MLP neurons of a small language model. Each row is named by its layer, matrix (gate and up: input weights) and neuron, and shows model dimensions 128-255. Each number is 128 + 24 x the weight over its row's rms, rounded and kept within 0 to 255. Numbers have three digits each. A neuron's up and down rows have the sign that makes its largest values positive.
A block is one neuron, or neurons of one layer that tend to fire together. Before each block is what it responds to, as a language model described it from the Wikipedia text at the highest values.

Sentence-ending punctuation. Sentence-final periods and line breaks closing factual statements in Wikipedia biographies and articles, e.g. "number 28." or "in 1920.", before a new sentence or section.
L9.gate17:135087115141124148132131121115100174146127103111117090147158094154142107115103131127117137143111117079158142176146146147144152094109118063152123116106096130092129112110123149182115143148136097111101132108088143123092118136154118137150140142109172129119114097111158150107139151130114091108111096063145090111145163143104137133085123152091116143140100138121152114124121142127123106130142
L9.up17:100076120159129146089126124148099144119072136149105180136108094138167122145149128151123125150154153116186163130166101116147127095127099114149171099146136153107130114139139136106121116129128125146098120125121117115117132149145149110159144140132117142109154095155114122133156136155137119114170135128128109125086126098163105146079126100160146158134096142163129127149109093125110108112142
L9.gate199:100096121139082071110114108128082144102102126134108082114138112113085130115068112114104153153116146120083178138142150114113140107152102119121109127139129149151139065108131120173109105125099137118138156166112142163152111163136129154102140127120120126107140171138165119108151093159091113115117124121170131121122127106141112149158113148128136148143155121135178117161126148130156116080118
L9.up199:133081145097129124101138153098140099118134172114117155136121144140173135139134168121122150100143076105134142119109077144117112143095101110104113158135149112091107081147094144120112142156128103102097127099170138128100118137123097155109116122126090124142139130110127129169090116141122141121105096120089132101111107125151137171107142149146130069127111101143095159130116127097107130107101
L9.gate305:099099062162110134093110131191113116105126123100104175116129122116169102148096091165122104124138161111141162146118133083139149113131104107111133091143101126123154105132143123104073107096119103078150100118113162147162120169161127148121139133117140120105092109135104116152142123177107122143150118140116107123128117140132176090121124096124118102160099125140105126122107080097105095176163
L9.up305:156109129129160133146142095115127125153153150126132132143165118171121074151128127105119122112118149130106145157137119140138150096101162102134177176118191108160100089128139111071106089110091112110121122101127121082155097163118122168140136108104118093162143132115115138147157099099131107097137075082124143132171150149136149192144121099151130112150131135112132130146116138193124106106136
L9.gate572:146092140094138118107103151167135152095095121118100159091114121106154112146115098100145173157160148112128168146111084145172126124136081140121097140091136095109097084132145167143114160095077158141165093134118104096183078155105148136116130133157126099124102120103137159100137075140102177162136129124124136165107123098110120155137115125147177106113128134150145158121131145113089107102132
L9.up572:101102164140110141151082142103112117106133125122130144140110089145154152145106135135130140156170146135083126119129079108120123145115130118125130090108142128130169158088113165117104163144163135111083114176131143111132136210121153140131089135148134144117094156129115147148133119075110115108172139127143070123112148127137158111124105080179128123123135172128105134146118121162107121114119
L9.gate735:131089134096107099136121081130115114115106167165105143158078139116098114148157149141060143135151098106175121124108117083120135126136160112154147182134134137158113167125140175172079187115153149121084132159119084171129092175097106135120067160126123114114079143158141125114117144145085120135113130092161114111124159123150167143130144154106139153107154135133124123138120105129132096145131
L9.up735:132103117124136114104132121077138129102150138106122135096138148099134041140122162137116147126163100128148152153127115087099123100160159147137137154163109144136114140104103164121096122147145108127099125141132083188133110180129096128150092093099129145172157138134151153118125141131093100143101140093166102122107132135151127125151142150120133124142134137122163175116159110156144131110125
L9.gate779:124107162092138105125151151152106101167129126120117119127104164104125130149166152141123145100137135113123122171140097157120148142109099120133123173097153153134139146100135125127104116105102124104126113074113142131144155114098091115123119125139116112190119115152146156115109121109120106109171110096156134138162116136189158156090108123148146139093161108106166120137137149117135137139106
L9.up779:134143135144121158108133144138112159145130161151108141120105116142103096156132146110121105129125140124150101113135110125125151092117150089131140108144150142099178123124122153149108115106123099184107091136135171139109105132106122143117107142154130134134168118137149103123125103172137123080125136154181087086129114163137138140133141166099139136078142146112107125150162159138116097099079
L9.gate827:147133143120098148064172114124160123141151135100140110131130162164193140072109166135085142138127133132132126190150136135119090131112119112101159141074132114082108121137183141154151134131107124103151120095135122117147126096141093134115146155109086110156110136125142095092134107142134151133147128113118167120106174156125138176134081117129152133127131130161110138110131095144109140122143
L9.up827:133097131077132089121124145148138123128113162142155147165133114133098106144163119142194107166112126113182141137123095117085112151109145100115137095176132145150161169084085121140127113112120134160091162126153133137143123149130152126158162104089157137087136115139134084113170089137096180182080094157100125130132098098189135153102125131149131168135080101131095133124135134123147133114136
L9.gate857:163107132125088129144051130113154118114098162125143104159100158126100142087144142152145160144174095143128136156106110114155099124086090131139098098094181097133160113095110120120146123161119150102131164137127121141130141148117120105145146082137117115140111106135148124157127130112121157152132090131107116140113134103109128111120161120173145117159093147131136126131143121127146146120147
L9.up857:115116164115116090129125099155129156129150147073127168105103105104138145132083144135131113140124105148155121147134120110142087154134118134139104113127115114098116119128125167129138163155153150134151098134161085085111117113107112142157071119132076139145104131138178155084102148136123152121182128151119133131117127140057148171119129165142091121107118137155144111112101145100155141144127

Degree-field "in". Prepositions introducing a field or category, chiefly "in" after degree titles (BA in, PhD in, degree in); also "of", "for", "worked as", "plays for".
L8.gate29:156149085146140123094120152133124128111127105120124170118115156171169116093127122098086113177165133097134151160097113165107099122151142132136102120116138140099169147119125083143096139128105121172118130120133190101116127160132161078145178127122100096106142071108091109122141092169103158111129107127137086126155111117147153129111125126085134065151118092115091133123134112171105116148149
L8.up29:101113103157137137082103141114141091111132148166103132110099129156168136087131128123094108155141094141150166147119127119171104087137147127164105098157113115134130176132147107123125152102138154114144090107089102145133097179133143128168110119156117071106100135158104149169141087115097094093103109161124142142145109119111101166106108141127075150165116131134168113093136113137158137108138
L8.gate141:147157172123091109135121096116038148173151154127089121139142101151102103114138124141111118165153131174101091122081137164091135117129131088102117131167097142139134119088180138143153074105093120113107131149089153147142100140138112158122144137136138091103120146111122134128138104149118188135129133122167132144157143133117152154120108099110159148085135130145140088162151144144084136145162
L8.up141:133141128098129130140131145130103097118118142102112122159070147082145097108106148132141111130130130126077106110094108124165073136156108120121134142108098133162124130145091116140117130145087163131142120098101155138168126163105090090151132155168149104137157106130143173118104120138146149094109119140110111137130193114150165124135187113140150069152126153151119159095160124074154194130116
L8.gate292:133159105123139105100110132132103151092116126139128109087131116162112148133140180130130175138131144132132147117068123113171123129128113156104163117153101120137117138084138194128089084093147175131116107149104109123132117137134140105108073146133115108128143158120150113115125078133110101124138152132118148090100133137125165126117082127146151131198164103128164097147155114109081076132128
L8.up292:123128091154098123121113148142116140139113104115138130100161126141128132123181118124106128134141126153138098158097146138117099101111119157131153146157088154159069161105134154131125164153153136153136119098114087173119108128112102088075081122092090151122147117083149090124105124158175122107157140115102117139124136129118125097134131109173117118135179152154127092158150125135136119097150
L8.gate937:099099128106112116126094107140137148142158102124129098108107144124098117133164144126103158139134122103124084114123102112116093115171135164142129170151096147165156164119114095099111125104149118106133054090123159135149093136129169130111169156158149093107109097139166130098114129110138117118129153131120155141123152118149135120110150151141162101127127081140147124108106085119109107131114
L8.up937:112112113160133174114102116103118168145130121115152103151088130166091117148144136119162133167129104158143157137123117132119147133109138147099124127172096143122085179081127123133103169141174137148107128133141117123152101114143132092179133104106128078118169096134062135160091160181128135143117111109118107126124129162136103146124136118099134124122121133119124128127107152110131095130103

Non-English name fragments. Word-piece tokens inside Spanish, Italian, and other Romance-language names and titles in lists and tables, such as Frances-co, l-os, Cent-ro, Jor-ge.
L9.gate71:119127116147147138105132127136156145103109116173060127119093139159091096156126116119122157138151132142121192168114101114119117174124141163135095128168144138101136150128118139139150121146089096144128122115128101112140115142121126176122118094127144153151138102134109120116125133137127163127098163169081105152086161105152151135156147125150121130104124121145147145113144117117097132097167
L9.up71:147161110170168113119114152082093117136159149134099146162121114127085109111127127120123142165122148135154094118098120088146080155105137125123168112121118113100144092123156090114106168138141139108158098127156066124107130183157144163166132170093120133152165115124158127099170115129112116143108104132131121108145112104131126084126108147094157162132141165140152113157181137137131143133143
L9.gate75:133098115116093164136149137163120117098133129128101153107102088129142101153151141113108159122132158152069119130107108114111106150142135143129160084168093144133136123140132143107135099135117105114143130157106141151102138095116150163096090094109125125135139136123133107111114145105132206123067124138099131078123086122120097092153109084117153144105137125106164128132100082121096067132119
L9.up75:147186119154112169144128129124159186114088117087144160138162082154148085145117130174130125134142105118133139149092132159154146146123138154107159077145108125120152163123133098129130077146104171139158131116125131137162165093111161136143150140131137132120157132134124103101112108117076144089098114116138150130124156091141125102153126141146175156166128094126143127083136084147125082135128
L9.gate375:132109113126090109129134096129127153093107145133117129180133141146100179092137126110121120126134138117117110146078138116072136137110152105147172112140127129114105087144144143153124098133097124118130141152099194203105141133122169122121095121099147113090130104124178101058150111122178107134139103125138108148137159142135127108113100109101110102104091117099137124150145095125113141156128
L9.up375:132103107165112141104129155117151161160126119153128091124133108158095123145176083103134110201113147118163138165122135153126102097139135159115148117157143140141064134103153110121127114169097132149155121108159164087125114130134115149143117153099105109134133173103145137125143157113113121086127137166134111085152079113113114124148138100100149145148125149162117120133127143100124131138178
L9.gate528:114184079154108143142164154113137182149110124121101096113145115140099134106127101076111105124130113153109135142117106131100104146140153130111159107117076125084129121121140154122134084137118121177139111121107172101129120115181122135128163141118104138121127141097133136152113128145176131127120131154120093086157164152128102109092109149130103131090133137131112142096145125103122124147167
L9.up528:095177138133103127133152111141126123122127162098109114113119142110128110131147116086088139152178170114104145165096071079142122127156081160119125164118109112082090169096112114100157104129091153166137126146106142120088120122099148148118090138092152178096125150142094104170113123138118086150116127109119123153143121129106108119084086086101165080102095126105116170122135121087110118118139
L9.gate571:125120131136117161117151098131151089130148122118108160157150089127140127072122132091124095090104115112144106131104125137109111132123168175113142087124148105094148137138142133116084115120089118122152096139128122123137120139100106111098077108118115108105136148137101153088108110103160114147127124169157127104137133153131093092131153070106098109124145118119110110131142153151129057079098
L9.up571:113179119164133138152158157100144158098122127154110165106121139136151102114157109136080150140154146131128136164092115086159106147147149148107161109146132131138139101072134139146151147094097137131146154155143141115136093168145146129084122123077131170144165125129123143132146116140119127095118094148147129126147114138114120132125099172104101078114137134114140116125156150120069086113146
L9.gate595:138156138117129149103147123107061136124117159102069142123112103112110109149093107098117121126123145142158137138091124163143092131144160139113160097151141101133172133121133146077130116095095142158133099123111084110128102149117122152111104082166163115160162148112165148103145124173126131111151165130118092113139171126148116146146120122144137120090128114155170079119101179118118112150136
L9.up595:129109126138147128115145151137095098139118137109102106180136112143120135165127141116117127141109109129125160154114102125185093133142098160122149122150173113127137140121112135097132125139170142152117160141175135103113088149093132157151094148105135190128176116139157131155102094111132116111124122140131140082132157130076106107123071146099093129157170141143146085134157120122131123195149
L9.gate848:114109139175094111126177166132129071131155141071091154171135135145169147115116124114097121103124129136127136126111081115095078137137069108089130105156136113127152145155165127145110110117117131091155135143105144133131111161116105103141116100097132133171152095147112118081132080128133129092145138168131139160149133110127086127145121125091136129120149111102140129101123145111108079079121
L9.up848:078137109117103146180139078097129120165083161113085129152118124121088090124158109134098156126114126082166136087100108128166115138127093122158160100114114170135149114143120146131125120109096119154122117120124138118151098131165151114113158126143148115120123111102138125139126102121116151077074146114156096090120172138116112142121144117113109129089136117142115123126114143152088102172115
L9.gate915:117129119180096160163114171123142129170122148099132165128115153131137099080126114099144132115126116121138124098132122123115131127113134096120160106160123121116151097137103140144130120142099119133125130094137122118125143191098086164122112103147091162118117150135117112153143098143151144120121153158146122099124139093150103075146170125133169130136146158139151111156164083124095093144135
L9.up915:088097141155152161144132136140102138115129113137088165146110082132113131100167141091122112143107123114135136132104130111098103145114142175096130104117121112115137087142077100116138136135083141139120112132137144071137114149097141135103159142130135134135127107097134143149153075154141145106119139128095154136108142111088145122122139096077151140127134104150118099105109119132129152120115

Prepositions in institutional names. Prepositions like of, in, for, by right after award, degree, institute or department nouns in biographies: Award for, degree in, Fellow of.
L5.gate433:083114124160116091103128150133065129092126113137131130124149128130180096140125131087130129113107140090131164138101130112126109108140106133161156151141133117129146119128152164127110138129111159108141135147170153147108093137123171095141151100129113069134132129113104131121125106142152122131148134123157136108162184151161159125117143105134104115099134072141112108112125062108093132158112
L5.up433:112117092140105154120159103196158151124136082095142141137085139115141153116112130083141103135135146105143128152120097065134110132116131197126158101127127127138109098132138121159116153128107127101133121120121161147143140124136092098134125134135119146173120128110145095165167086145181099155123151106155139136141123094143104110161119149170114134128123096174114130138093116124129109169137
L5.gate496:126124159145075114122127136150113193107074140145128147119127141153116087132158097112132114130145148108181137140086170118122136111109096131100157134141098093071126110109110135164115168151096144095157102137122190108128151110076116150105128146103131059121122154150104122107116110096140111128116172102123146092109110162147153114151131112109111100122127115131097084110098120092119084164139
L5.up496:119088153134113123148108127174172138093115136120147108112108147104137113116133114148137106143118129150142148144138107101127076127102113132144124148144144121170145141134102120139142132104136161134112120106151096131133122151121130086134128135150055127065146121092185109082128140155178152174097153124132139149095132145162153164156127166153129118125170159149108139130150129111116145090121

Personal name word endings. Final word-piece that completes a multi-token personal name, mostly Italian or Romanian first names (Frances-co, Carl-o, Vas-ile), sometimes surnames or other words (Molč-an, laure-ate).
L8.gate17:122146091206130125081145145121135169130108091136117155103103105105132112113086135113121154147131116110141138143112125143157151095138119192119105070132087135093144154108115165161144144129101158159155135129123165120097132137125158111157117165124142133102157142159139155141127089137148144081141123165120124127093145134154081136126106111120136113152126137117112142094146153117147099104148
L8.up17:112098112132100155105176141149106094122102126133140129151138130102155134103121111113126098115134177131096117076101147081138156156104117114111119083135137138124101120098160094118097148175107117180124126140071095134166120093098145188158185106144153171151080129138116140138092148099138131177111141133158147131125119125124145157129170088132099125128128136177136119132164154103139142103130
L8.gate455:110139163174125126142134167120145082143114156103113148169094127135116069138122145110135129089128124082119148160122107158146089110133119142108106107125148112104172160118133148120110137127139110136133109146112098144145177135130075129121104120118157163121142137138125146114151123150125137144126163179166168108144117165120110127149111105133139155109152083130129116143147134117117102109069
L8.up455:106116129148107166102094147104091128131129176118134120137093098138122113078079133170138120120165076136120153124120146099088159136123136138137115134173130152132137127161110148139163130115151167115119076123100130136117090117093166141147138125122127106137146102166120183116118150077172178127059142130096135127104112079113121133122143120121167134145162134122112135121144116110132073132182
L8.gate690:101129105132069148109142105134097124116113114137116134099106113091161115085120120106122161161115141108087128108133142142091149128119104143137149095144143162117136079171117122135085143129138177116136087109097132119111132143128130145108136148112162133135177111090149139097092088181163138106148149156137167133104107114109098122141111113130188106100181087124159106124130115133098104143164
L8.up690:126100126113153108136145114131111145099097139147101160121115097132062100108135146151131091154107114144099108125154157112115166141112072117121144108169133111124100156155112090149151132105128136165128099123102109116152126154137146183099133150150116128129133128115104157194101093165135126096070128161114139149115135108134119110130140156115136118137117113155146097111154151120129145115114
L8.gate827:124132077130148116088105146109162159118081127112108145104090086091125106148115082164132141109123145146147126141106116149139152166140179117126096120125077135114130112132154097152083169087121116106161147136114154118142141156122141101115145109107127116131136074139111108132133110193100112130073140168144136124146128105111080124091154097137126114128122110149088146128088094129148140098165
L8.up827:174124097175105141092154123146125160117138155096135119159121108154131127165112133119130176127112112134085119209090149107127131108130135132172163102139111132125090107127156117153128113117135124105138133119132133154099113148108154068126117140126134118158110165128125092101108113137107131136139113100078125142076152097142129105158132100125142106111126121130120087084125105123121143122135

Sentence-ending punctuation. Periods and closing quote-period marks that end sentences in Wikipedia prose, such as "endemic.", "neck"." and "reversal ... court."; also section-break newlines and table pipes.
L8.gate130:113141100143130136146133178145127143099156111159140115157114172120138089115124091136137121140130158101122161105119132152164128151138072134143153111122113110128129129113169149150138144130147116124103118143130106068154133124154156115121105151149156108107117132123134131106164112123148138124142086127167173180160098125156169089146141116153172100097126128139129144138158151117137145150118
L8.up130:121130122147167075142121159152167117094151178090145129176165140126087115102125100153176129132149138136138122128142128157154140164123147143129096134117169131131120102124124105145133110097116154104115097119110087121104152103098132129150142126109133110110081091121147148146112151178168155142169149138167097122131106165121153170111137157110114183091145175168178088159105138142131112189134
L8.gate137:140147133170132122140103128095144171187100154151113129119122147125171143132127157127129121138098124095145078156151081136124146118133079159118089140103169133094117113125156161114115134136134141124102133144112183105163107137112141097125105122160114128145119124127157136111142106212095139167144093124167134153107134123117143142145137100123143144135085110142172104135146074124097120119112
L8.up137:175096143125099100111153128114129149144110148145148096111157175125095158087121112149113168137124127107148109112109138105130120147107151169142128127143153125123183143153146121138112160122110142101152142146154116112182109110132116154126121103165141125136111114132192132108128072125144151146164074131122139116119178112155179141136121118107110136112102103119153147148159145151131104143171
L8.gate873:150116133125142127150111130151144140147093141153124146142098095143119133177106140150118135133141158108132156092086105099130119099128126129136083169088132157122149124076137153162114132120131153138088108149073136129156120179122145139095102073129169151113125153172159127126129145138079139132132118121143124126093138129137152141123093094149106111122122123145139157170170114150137156144120
L8.up873:109089078145099102086107160158151083109152143113127136129085152150130149140119158148131167123151122111093136138153116132165129145110110180121120175107122139175120102072092124155112124093106140102136137120162114120141115147141101134145147111150105147151123102140138126116137166115125154149170151141083072138112145165135131154170145143159127130118089132133156145167136164150121082118125
L8.gate901:162138129174067153117192144166138131110148117169118109107116076125137140115086152163124131148088109128156121127113137111135124150126118179124161097137118123131121122137142140187124102123137159110070138133129135123145137132128139116094108165126104173135120165113153138158136170141107100112122089133125155105177120116128124143119120122154133129128151124131176136153143157121134081116148
L8.up901:146132167142148107156151127130141155078159118141127143085125122145180149138128119184126146129140133095096162141140140137126127138130139165091110118113122169127128117122105126144085177161118099118087116122142139123151136134114069171118131139122144170173136121164107144156140177176136110115155127097177104147091103114148167173145151178161144134120098126131154107093105152126142132138122

Word-completing subword pieces. Middle or final word-piece that completes a split word, mostly given names in lists and tables, e.g. Mer-ch-ant, Vinc-ent, Sylv-ia.
L5.gate588:122164140167119137084122128138134139114115109131077129089090151165143129113092121134108138129172136115142122158106148154121169101144170170135162140104105121115086120164100118118120078087082146133118080080102171119086151170132110141107141133150110138155158083156138165138131133135166138119157134134137128109096118097120111128129107134125116102106183126131127129114139122141114139159147
L5.up588:131175108144158157154098154116127140117113107160138142087140139167122135148107093162113143140141161136144139113095162125128125111146133147136124123125094076141135100130163118115121084120126132139139125097130119158136117135106131109124119132131187119126142102126099116124124135123116089158114110130147107159158125104149106148123154126071126160133123115155172137190127089174108154084103
L5.gate763:165076148135123068125087063140115131116120105132115125163143092112158130148099099099157137140110129127150141144140179157095123126140099099115123102171119078111132165136115110128159108117139111167118098128160098083133084186084105118079142146166127123104105117134154103072144122178144157128147116085143160097133150101085130103143101121134142148079123122128138130117121131141143141117146
L5.up763:137124143163095133122121147123107151096134144146130113118137133167105111130148122117116128111141141155148079185129154105124102123132144156141113118151104145123106158125126125104091096092122199149101138125099085157088090128184130134133119126117089138103166143120146183146102155106173144169103143139184117130102150118126158131171111087144164139145096144094123131104153109111146138169125

Paragraph-break newlines. The blank-line newline after a paragraph's closing sentence, before a new section or paragraph; also closing quote marks ending a quoted sentence.
L5.gate21:130124142154108130125149108148102110096126088105164145098116117184132131134094166095156141131129130123148114164103101091144121107094123171105113157147106167167143102124148126126132116144118123131116119102164130141138099146173105110169112112116115129139137118176181153150112134109147150095138138100135123131102100108123087096166084080124120176096148120122170122170118136086154144161116
L5.up21:084120132141165100132153095131088142170127124098135107177121112144149143124133145125147119123119153067156110172155138169144152109112137151113094139140135152083091134130195102119095127123114109109152132083155125127162140145171119091139098118143086136094145104142149149132114119148076141129149151134149108130163163171105126169122103143156189119134109147116147100143123161105143142092093
L5.gate221:105140099171084100118127139154141119096103120121125120116157094127118134129096132120119132153147143153156123150072128127135132126115124127146129127081148136116160132122161118164092114130132153113095123107098125123135105143139111098119110123120161149128169135115137118098140137175183139129125110107106107101079175096169149107170119143151144132107117090145148110129114120150120110139136
L5.up221:125143118136128136080124130135105156135132110112149083108114037140157150138139126107120103141152127119098136124144155155140105125123130100101141113113108122091092108100105208171098110127145103105139112107179158119132116126105141128110139157107130101132123094138132093128142115120127099088099128113125128127129094119135104101095146160156134092147125076123175133085120171128134080126084